From a checkpoint of a small transformer trained on Wikipedia: 8 layers, 64.5M parameters.
MLP neurons of a small language model. Each row is named by its layer, matrix (gate and up: input weights) and neuron, and shows model dimensions 528-623. Each number is 500 + 25 x the weight over its row's rms, rounded and kept within 0 to 999. Numbers have three digits each. A neuron's up and down rows have the sign that makes its largest values positive.
A block is one neuron, or neurons of one layer that tend to fire together. After each block is what it responds to, as a language model described it from the Wikipedia text at the highest values.

L2.gate231:495503531470508518480522496483519525506501523534507479461506537493540504506507454558542518468512473504456532513497514513448507466487499468488471459438484455419479489490455545485477465457459464545475510502484512490540476513504500507508513486537491495518495519495542522492510457452458512509
L2.up231:489489452477469496509468501481495464508528478515500517494497522490494478540501553454493492536489473475472505496500463497508505523504526543517510512501552547456476506531498491498539500504485513468515518512545509490533519520533526504526526461477511518496468557519559471474525522508491478528
L2.gate446:520558497471516509425512452478535522427485482468485500501512466479492490499510486476495496507525483516474477476512545530518505479502472460468463464461501519495502474508483479492544515541509537518514443482545512534460485480506549537490489503537543428514456537564506512448519530540528527515
L2.up446:544506532465511483496532492471512512490477525516542526522466520492487525494476502547537444535496539490524482520499500512515482534455481506472482510505549549508490535507507438469517519502474544492456498467506516526555539480548475476471451540548518499475506514509447491505477541461509505474
L2.gate740:497503486469532516539483466460536462520521479475548523475465539506471488484449484511477491508489490470512494515520494494509491522484484487490468491511474512510556505497546501510483491495529488497480519495539517508535510486507490498481499483572467486468497508479529500532513470477553521513
L2.up740:482464483510489478487468483542468504499522499539527512499580455476474517510493504532510528478487504524524482458482481489528496483503502507478522504520497476508485485505525471512522491529541507515487534491485500463497489467503487485473483476451493451517504477526506527480434523558475484504
L2.gate937:480514451530469524513502481515502532529495520550488509452534510500518523505510499526532464516534467534501485500459508476539512446521467506474474509542516489484507510461514493466507519489452451528489504523483504488505493476494519513521479531505472442500490497553476493484494507489491477493
L2.up937:536464496516435536505499463467457506478553506521533473468498512498481475514520502485524560533501441479489496472455490427516501509485508501454487524525500473558515498505467438517530505493490505528459492511523475446488535480479483514514510529502473475506471510501495473484473467487481479506
L2.gate1476:463552524535499491490502479436499492483485488492501514478541473522480527504467471453477473531487467564490462479486491505469482482499505496492503524498483472487528496459540559480528499464517499532517508491475502489516487503530525438557452511549476475509483509521495486498517525507473502487
L2.up1476:522527507484498489533534473464510492482523489522543502477457492482506509512512494484542469478505472482455504451484522477491470484520473481505506507498535534467483529475463490513427495537532481512490483485493501506450499520484521519514481474496503548481496511521496461539486485476512521527
L2.gate1580:460469525542525551522494479544496537466487538509534501508500503524502467458461480521492542505500466452537496477512488451544479513492507507505510527540514476469489513479494545508493451489480538490508510483526509477462476460503500476454527461508489463508516511486490492564504541487524548512
L2.up1580:458509544488499449500513525500519517509514487508512515459490469461519514524483509509508490506532477527467500494496496525506473550466458511504493489551477517457493505497464486509517503515495469476501482520486480460507486524460490457464508516505504537502497525505526518473525491460541493499
L2.gate1666:479503458495485468485489500480512540506543473477559494483527475484482465525512464509519495532513466509537505532504490509486468522526478539519500482508521494446519484516504515504528539512486498523512452486499487496545439519500453498507455509500487494486467509518516514451497514481479489504
L2.up1666:501519495542487464511532531515515484495525491541478500459553482474502498481487460487482477490484467470494516460519485456524495471468506436499491572504480498500535466506467524522458530495450434508535522460525483522481531471462513519481465496514483491497529505493522528479488474496490538491
L2.gate1724:504548493460493522476474484544468503472492517508495495469503486554557501491471463514510509459478504556537445459452466485503491517519511555522492509519500443476533460500500510473519508492495474523489515449534504504491487517466479568517496494516539473517521483531484457511477424491457527500
L2.up1724:453529447451507470534514487483533490485465481516494515499461478508509497511573460451492551542473469473506524487488525514456461460511433481504474506487542522469500513517485475493481534501485492499476487495477506518511512518494491501493496471502415532533485515497489506518532493480482527537
Tokens that continue a fixed pattern, e.g. the dash in Gold medal – first place table cells, word-middle pieces (Hob-b-its, calligrap-hy), and unit or coordinate fragments.

L3.gate65:512498520466547510494515455493546497529512512482469470512515499491500457523497517476488504472496499513508517494471540528461505494488492475494453506527488449498442509499525552525550487532536501478516525504507499502497571510522511489507509497523492562480520533487463480479484494541537486459
L3.up65:466485523456506496519512483482518470497479444470482510500502458485544517482496573481499485496494523492508523470535513490487543512487515486520478497472520529443499520481476473516505464549483465469489522510513537493539484484520523516515488530514491505501520514525475550466539467526513496521
L3.gate319:484540507517462483515535460495491494472492478525499534497537512513549492497454510510495463500492501487510490477485483501517496498501508499544498495500512502536538512487490530502497468494466504514516474508502487481506537544504482529498522495465452499541477486472471479542529472517461528487
L3.up319:476475552446469477505501529506496545514463482454483502493528487527487446502478524449475521512475510542531510493513531518466515506495484490514499505475524531506486461488505513489520503495462511492528432512521497487502466461463500528503506495506529531516498536507508520494505503547547504513
L3.gate630:488524480489439498534473469487494488507537487503490475511520511513487464512509508511501506503512539534481478466446487525475505474479491470530560506534553474501494467492504522488502516459568481542505476523490512500526503482454523471494535473499475492506516533496517500479522525510483502544
L3.up630:507521526491526463535465424521505520510500545556509471460500462534511531516551431476463470494557487547520507478467494497489536476521513473519493502522520480531442515510517524508510481479503490491535475515480531510519488495504540557498473503516471484506488476497481469520497517492537470532
L3.gate643:517523512507472468483476499458500438528474524551522541496493519479475505523455464511498527531514504530501538496482411500486485517509497528486506512549471486461504495508513513448508490527531489534499515526532483500485508508471481493488441515520499498466516502515507541485508432513516467491
L3.up643:512475518487517467478483491463496530440479498503514495478521530511509461468510456514499471485485561538561514515494534489407500517484491468537491472551506485475465491499473524479498531472518512523521532455490495515520522477465553494497471520495506526515501518542495442441506494477521466514
L3.gate710:506525503480488525563447456481494502469524509503503486519528548530479491492510524459485529510514483505484512499464542498473485545469496470522497477524526495457502480480540511477512482513499490501467483505483522497529540478487518514542458535498519503500500523526478493490527453467518504493
L3.up710:501481481469526478531493474482490477545521469476477494478501526508463445533470524503493501492475513509452526504479483524530513503467500475509529466495504482490502436495521514511507480474479505491514489552514475505472473550503500521548487488524514527446457472436456514516573523466497511519
L3.gate777:490509479496544518492515502522489493472485521505516542491510532507549429474499518509501496520474490502529508498504498521472452515494491502509536492461479460522495525463522497500442532565485491519475506519523518503522485445487480513533480488520486490458449535520497475480509518486536500453
L3.up777:534488498520508484509495531514490516510510475477474489532489533443556538480495500521496471520476511550477487454462524492491511436490478496544525481514471485511470498461519528481496499490550485499499551473473551500550496520460480543490502454504496509488520448544479488484500512482502500541
L3.gate1261:523493498446446490521496512477516499494486481507547555557506523518481503505490530498474496547530484526542487476474532493560487508501482456493487520463477466476508525524490470489519493493547457463468515477461520481511493487485462457486500511484477494495490472515448492507491505476494502472
L3.up1261:506493507530480484488497469491516547480494481513486505520522506483487501496514468510484463509515500502449463508475461505485491517522525480495464514482488508505522457504457532493484494529525484496448532473481474457537476527513529469462482490538501556499472474473431499478481502538496505502
L3.gate1611:490469470542512498498530485483537472499512459513506490448507512499469487488484489530478508535549514476535446476518503542481473491448487518517515476514494463536559478530490520479501530517529490495529512498451490508526488549518471507479473504533506481450435495485508461511464504461505472507
L3.up1611:522511479470477521537495506513521490471481451487520517478460502528513488454461513488510474523492460505461534525468497533520487464498475504489511441466463485464525469465471522439470523498480473530484455470453490479501483489506518478531532556496514486498560493535509484435465524537526471475
Mainly the period in "U.S." after U, plus colons after infobox or table field names (Elevation:, Max. length:), digits after decimal points, CJK byte pieces, and foreign-word fragments.

L5.gate1790:513542509508540539480517483491476502481522531539511526544535493532501481503516477484493533481485460505514541475490505487484482461491480499477475502489449483509463529503524451474514458481508552527517479486484471503471464490476528462531533486531532469468475474481497521509482468516469495472
L5.up1790:511457506519510417537486480507469495525459497493501502509497507464472537525503510488506486534509482496476469521487512513467501503517500509493514505488530455535486515511468458444493550457531484506440469477467524532516528506501512455489485515520484486479468465528469495518519517508508526454
Mostly adverbs of degree or manner just before an adjective (rather, relatively, incredibly, noticeably), plus sports-fixture words like round, leg, friendly, wind.

L5.gate1820:557455471513522488463485498485455511526507499523480499535481510500510477488496488517474525507462474462512479539487498506485572525479546524478465502539501529493524527513492449534480485538542534496493496507516482543503524516475474496493507505509528529474506503474480503474485517533472533526
L5.up1820:541491528512493494489461502469460446482496490502523479489455477503495463480547532490500499534500466503522479484468519480489479506508512481455454485561495470484453520509507470551499515418524511536450515515494532457497502543508480497516487531560519473497470497511494484498535499507477507502
Words opening a defining or ranking noun phrase after the, is or a comma, such as the first, 50th, the only, a, one.

L2.gate665:538542488496484530490476475480497516444529498489514519548469502539484497488466447480530537537492509501523470513535490493532507490502475530538534480528452492501492512511513482501462489507525508474538487441517428487497527488503460470489487550505450424520533522463498577503523504514496526456
L2.up665:498497485491508519525515473503501502552490487492472485507484467478528514503519595479518517495480489516485534504506524486532476479509484533502505520506499489467506490469472483475449501500497487527501513484526497503458515501478523518490483492456502462491546475500476505481518478510505489532
L2.gate1087:534506498506517507480447496491480505531505505502532488480475539487504524504488526494496474509528478504543537525515484501528528461504470471473525490494481533435518498489497549514491478478510536499499509490482480523474490497470485467508482510505497491483510508541493496483512537505510512503
L2.up1087:501458507428500501470473492506490527515508482509494512503487522473497494479474533502453497479482492477473490527500475509500502488474526465516498499540477512454524496468487480415505520521528576457552485524504446483502515466555519482479533580496484455486531512460489502470511502521498533485
L2.gate1407:516483488516494485513519477517515530509522469518465485494493474484507468449531514502480545492495478518533448500499509466510493531526482557449462532539492517532452484530489497511506544495451503500564474509555528511490507487526507547467479520454452443513490492496506517486506526493431516497
L2.up1407:542512489566465519540536456528469522506494520442461561499524489489463489493511496505474531468506482499526470487520488510481492526482487485434499539541515528491483540497516487523505531500485490480493499520513493493509528453477502457483478524499483526527508497504516511495462477534507464459
L2.gate1490:478537524471450486456477460463513483501504535504462484479481466460499451481498494516457458489516468509501496542515524497470515505489473463468459505499458466467519489498495508494451485479501493524515542502467501505514490481511518541479527483505501543498495486510515478488492497484555533505
L2.up1490:536540517539528509498475481489467473506465520488490537477460447481484502528477499471452516506497487501466463498528537508504523491521490486456470477508509493506516472480498489459476502480534509504490515520518519524482521548519527496498540527497505500531522455465460523489557515493508461467
L2.gate1628:547527502507473486441462496511529529515467481485528483521443471497529506503485521473513462516516526475502496483514530485505503521517523482460485484546492476501505493499491482469491517469557514461490504501521502493524475497486506541489515525574472523501482502468523443525465467499488476456
L2.up1628:517455536590471502471483490516513503477510524523443525520522498538477463497496498485507487504493454487544478537524442530515467473524483484480460472510488503512472474528528531482505542516501479506501486507453510494533497545505514489479479491544520481516524489450460533519573484508534507504
L2.gate1699:479506515484511507515481495528512483488506498513494523457521526500521494508527497519499510457549479463503488498485493537511498514503502482484505509545524495514472478491499531496486503483514517486485480487517508499548483504496479514529483496479487476495466488468510508491463477521468504460
L2.up1699:459511509489504514494516480498494475494505500502500489516458513507491499462526486513518523530482457513521498512507498534493539469508503524521481478526433461499528489482528475492512508515467499489463479495483464496512571480462475518511528496489486525524471527477464504523503542528510473512
L2.gate1901:485529526466476470464485533492501522497500448513488475521507521483558478512502485519485506487484499504520529535522489469497514508515528487487497492491476479534463527492518494506449474501486493516499488462558482504528520514457531467478505537503480519534486496487484499506483512521537483478
L2.up1901:487475552492533470491527483503487530503507485477521497478469498490443498493489536500525497537480529470512466522542533474498546499477568467479482501507446496494467496482508435525517471513558423461476442487522502479481502519461477518438454499524516517528450518507500529453511503486477520464
L2.gate2041:500503506464481491500502539510457487512484463519516470489465510490516500493527499472486515502498512508515486505505462432512495509495449557505515492518512512502513528492543514508516495491465508513529494504503561534507508480542488458480500466553495511559526501511471485540486475526519505472
L2.up2041:514520489486467457464449464518505530513476487469515505494466551547494480481493470498482494514499511484511465507483506476493476505497526510511504480474512476527466473450481521488511496494498500487509518529529471460486492509500533499548477498491481516481468525490514505536553475491544481479
Words that begin a classifying or ranking phrase, like a/an after "is", first/best/most after "one of the", and "=" opening headings.

L3.gate4:478505466507490502493455497506520463503500533504504518515520547506473500512501451450523505499541529486517508486485472481456492472447503512475482511539502514489571493504512488519514489481474465479489480531511485479485531541484529552481516502483483523484487522473549526470460507493495454486
L3.up4:474481465481491483477464503443526461490535483478512478480521516510449510513484484442457471501486468472517510478534525480494483449475508458516490495490487503519513496561520495476481511532459498500509512542499506468480450498497528488495504510531493511486543532529535493486539529515538496508
L3.gate19:505522513521498524542483453494526510499503538513510467504517537506492504489489477554502558479504486530495499463524551472512477490501490552484504497533498513458478507518468506456496466504456523496488494489475498516532494521495490503490458516536474504531500505481522483471486489533468476499
L3.up19:527487540518515554520467474552510473482479517505530492488493452507479509488512480481494472502529499445522482527478474513471467505429482508496503505483499476502474519548502437488512475501496510514503491465507487521553446514507485475515518497551496484472467503538554552537508511516504511463
L3.gate587:491493431477543469501508509518470540503523537528510442523477500491461465478482525483478482520508507455500500464526515507447496435437477493496509495448500507493496472523545492455479498478487501511502490492473513481546536494480501483458461519464492520509487486473547499456494479498525449513
L3.up587:492489477437492522513486458514474510487474487462507502491496524532498489527497544480499506505500494497541533557486496483523513489502503510483530527518541502523421521500432527463499489499492563477516533475473494534501469475559520498452458520509520506514504498520484491553491515537535503490
L3.gate601:468491517493478482497447514507518503535491517497513481489482500486458499519478536485507519491533520497522491511432529528527485477482533543498497506518461523418515514515503488499457492528526546508480479540468488506517468465513477526514482464520488537488469557485507499532497517458457458511
L3.up601:508505453490474460499501472485519499484496524483496470491496530455482508468518488498490501481487487489515520539501527516541498522502543547514461452536457528490502506551555499478506537520515492484456519499513484508522499505522486519486414492517489530468499500515514466488486510505506461503
L3.gate653:465495502480512493471495496496523474479513440485521527531488459521486509457493540440476464515483474456519540502506499493502450491459519446494513481533511511508503499536496489514462520493463517467503536494494488475532479497478499527499483520446483510489527464521558464517511489506497520467
L3.up653:475479497513540508483549490522515484521512473503509469514539463481520495557494496455463493519529531520491478481500516526522507515494500493520572526504474506523492488458496548487480510542494480479491462533499495494459512528516511466503481500496453536483501502548501459553487506523494534489
L3.gate773:495504486500514526508500453511527490510480519491522471482506480478486524520492502519491479510507515488483509507519517480475438538485518493513480488469517522507466508497519492456518433529522485504436517484406509524474506473484489506509525518553537492500488542538502429496546498499491549534
L3.up773:494528456513506488492490508517510522502491479495512516479509496515502501496494492517536503482536463530493484508518480499489538523475508482523514514504488535515509492475544494461517533448496529506537498484508513501485532526471467487483519532438507512497484497483497498516529500507474458471
L3.gate1692:514509506515484507466501463498486494513474512501478504502504465479493495557500521510528500484520543480460498514522508511493499503484499530483518513465451483503470509517464488492497511473492527503500519517480431508536453489476503513522476527498517552469441472489497464523487548499505521498
L3.up1692:473492505521527514469496504536473505478500469524493484493492466491524525492490456507488519470522495476475459471507530528538493483480493548499493506508472486518517538481524512465514494472456500475517498512479474490533476438509495475490452499492494496444469534472507497533490507516488491501
L3.gate1860:536487503549491523503528448511500450530449501483481512499517501536503498488476497524518552504496515512527491508494549563505513479467481488486469465498481537513461495447514516520480477506480468535437509536542507500515463512549466452495481488501484502515473503503515498483466525504509485456
L3.up1860:470494547481537513511474512537497489499473483498478526534481498507542499509458488523488565479514511486505506465505499497509506498502504551514512523500531488472507494526486523481500495508498502502483477532486488494481506491467536547511496488488519531488493534524511512534520491524504468503
The preposition right before a named person or organization, mainly by after passive verbs like Edited by, directed by, Succeeded by; also to, at, of.

L2.gate174:480512528490548532478492498460490474481499498508486516496494447539508544496515503505478546497502500499501487543507466507494460449545478523537499503439485515467532494514513542506455532525468509501504511501561455504503448535494503459512522459535461508506520546531513498487537483545473485507
L2.up174:451495492535486530528511500521477500510521516553509519496495503496500477480523500530451508498486464511495477545526451514496503467522472510448529529544451495527478493541485494544477549447475491524486500522510466535506501478517518512532502519536496536521502486552512507512517480526534464544
L2.gate536:494507463485502466517503475442533481477501509530503483497481497508505469509480529494516433477442512556545502538470486483510469518486498487473502482481490517511497485496479538512472498503503485481512521494496475495494465523520480534500500504508477488481498533501486477529519490489528495504
L2.up536:507492501546479494490510456510470550489546502469509477508501503524536499511513518513504503519548500465482475506517467510469509488533497501513453529488514494491532478507497517517522500480442549463526477557527493465482539500510449479504547482536499520513477524494527572523513502509496478443
L2.gate574:463529507490531487467489520436474544512537518477498470486484476489534554468501474526506484472518467502526514559511514491502522501461501511532507521506448508505482503501499491498505515495500478488482532520479478530520504457505488511538501455497470503473496508512505514527480514502462504461
L2.up574:479483434537526513495501533501516478476490493500518474472520512532498541490496505537492472484525503508496537494538578527485501506502508530521463486512472494479482520522473470468486532478489453506490501490514469480516491506463509510478491473510464458495542535534506472509506515492484509528
L2.gate733:436521523516501537490525529531468500545512502518473466531525514523467470540508504485491499511527490530516522482511509480497485515512517497452479530462501474455488517480519516504510498523486527510495469500487528534461483481521493499494520470522490516487481522484521478528491491438489517464
L2.up733:478496503513515544499519527512480521493470497469491486489512479503472548553499516545513480469544517465518516477476492520510519504523538475503505518502513497488472495508466512457550497488500508528511494485519564492535527496541495556507474448513502499519441517537500506512480516498451533518
L2.gate775:472511499525523564476486466497501514488469508493492533493495523474497485462532500529482493448463490467524475523490475546508485506466487485500470486470496488482536504469479488496474535517470485480571553523472491514563508485537523501444456494485475507468477476514541451500487517524474493504
L2.up775:510493514499522503495499470517490562498452507506494485498500517507464513541482501474512491507494547488499492523483471513499526512423488506534521492493494514506499501489541558484501526501484514543529482527482503450472499472501528483514498517499506486500522491496486521482527511525487531470
L2.gate853:460478505532491543425504481467518471502547495486478497539513534511484520472453481510490499498497506504498498518523499497516465517490506492547524500494520468466508530508492494488426536486495502491510495482493489540517549540513469531492515462460460512495472477462516521515468478515524550475
L2.up853:444472507562483557468496502508520505522491501520490520498491491482501496530507519520504467484506442555525505495498496518466456485515489491555503458479497498473498494449525508495473487523462535534556530513515526488514538523543469494494514462525475493433468530500486529504457456475444484539
L2.gate1398:480475481509543535485490451499495482506493485504461480531501518503493518479481535495506511502497514534519524498520497466510533466484555540498483509510471529467514511466522512474512473495473504494464499542499509493539539532497469492546561514531442527478534529524510480516518511495470513502
L2.up1398:493500422465537508513485476471482485499470523480503481487499525503494509478493532463506514498507478513491491506517537475471555475495516539502458510488520520468506506524446485464487505515494513479486493496489521519516524532515505507468575500488481496446504526484433544552512509477487485507
L2.gate1534:506498503513501503467492494540478498525467469501473527505472467498454484475483485492472484493510489532496462521498484509519504481495544562536495529529475491459453484502485481506511489457483488524495463549498523512541495533458486485510510457518489508510499497517521523530471503534509471470
L2.up1534:491505500522476495465512482498505509525535498508512489472467500561548484491543484468491510504505498487502499499516549482495444511531453533489498518478512490485461514503496511478534505502458529525459413518505465488529449504487539511507513524531465492487513544516513504536532489529473517509
Prepositions and separators right before a named agent, mostly passive "by" (arrested by, ordered by) plus infobox colons like Producer: and table pipes before a party name.

L5.gate1370:483470465561541498480477517509493521537529487458496472522494548502442463494499517498463502495539509467527534491505530495460467536457435502512516517530500537482490507533508541489472492441550513509486467528554518479541522471502520512478465480476506457492479494494496484516532517508444487527
L5.up1370:464496508498480452455536483473501472522475478492491505521509545509514504492472521482471515522448462463543458476510523500519530524490491472529487522489460484496517526496519486485460476457497547505538490519479512491514537523498489489515546498476513526497502522510499491529548474531494506518
The preposition by after passive verbs naming an agent, as in released by, organized by, interviewed by; also via, according to, and disc(iple).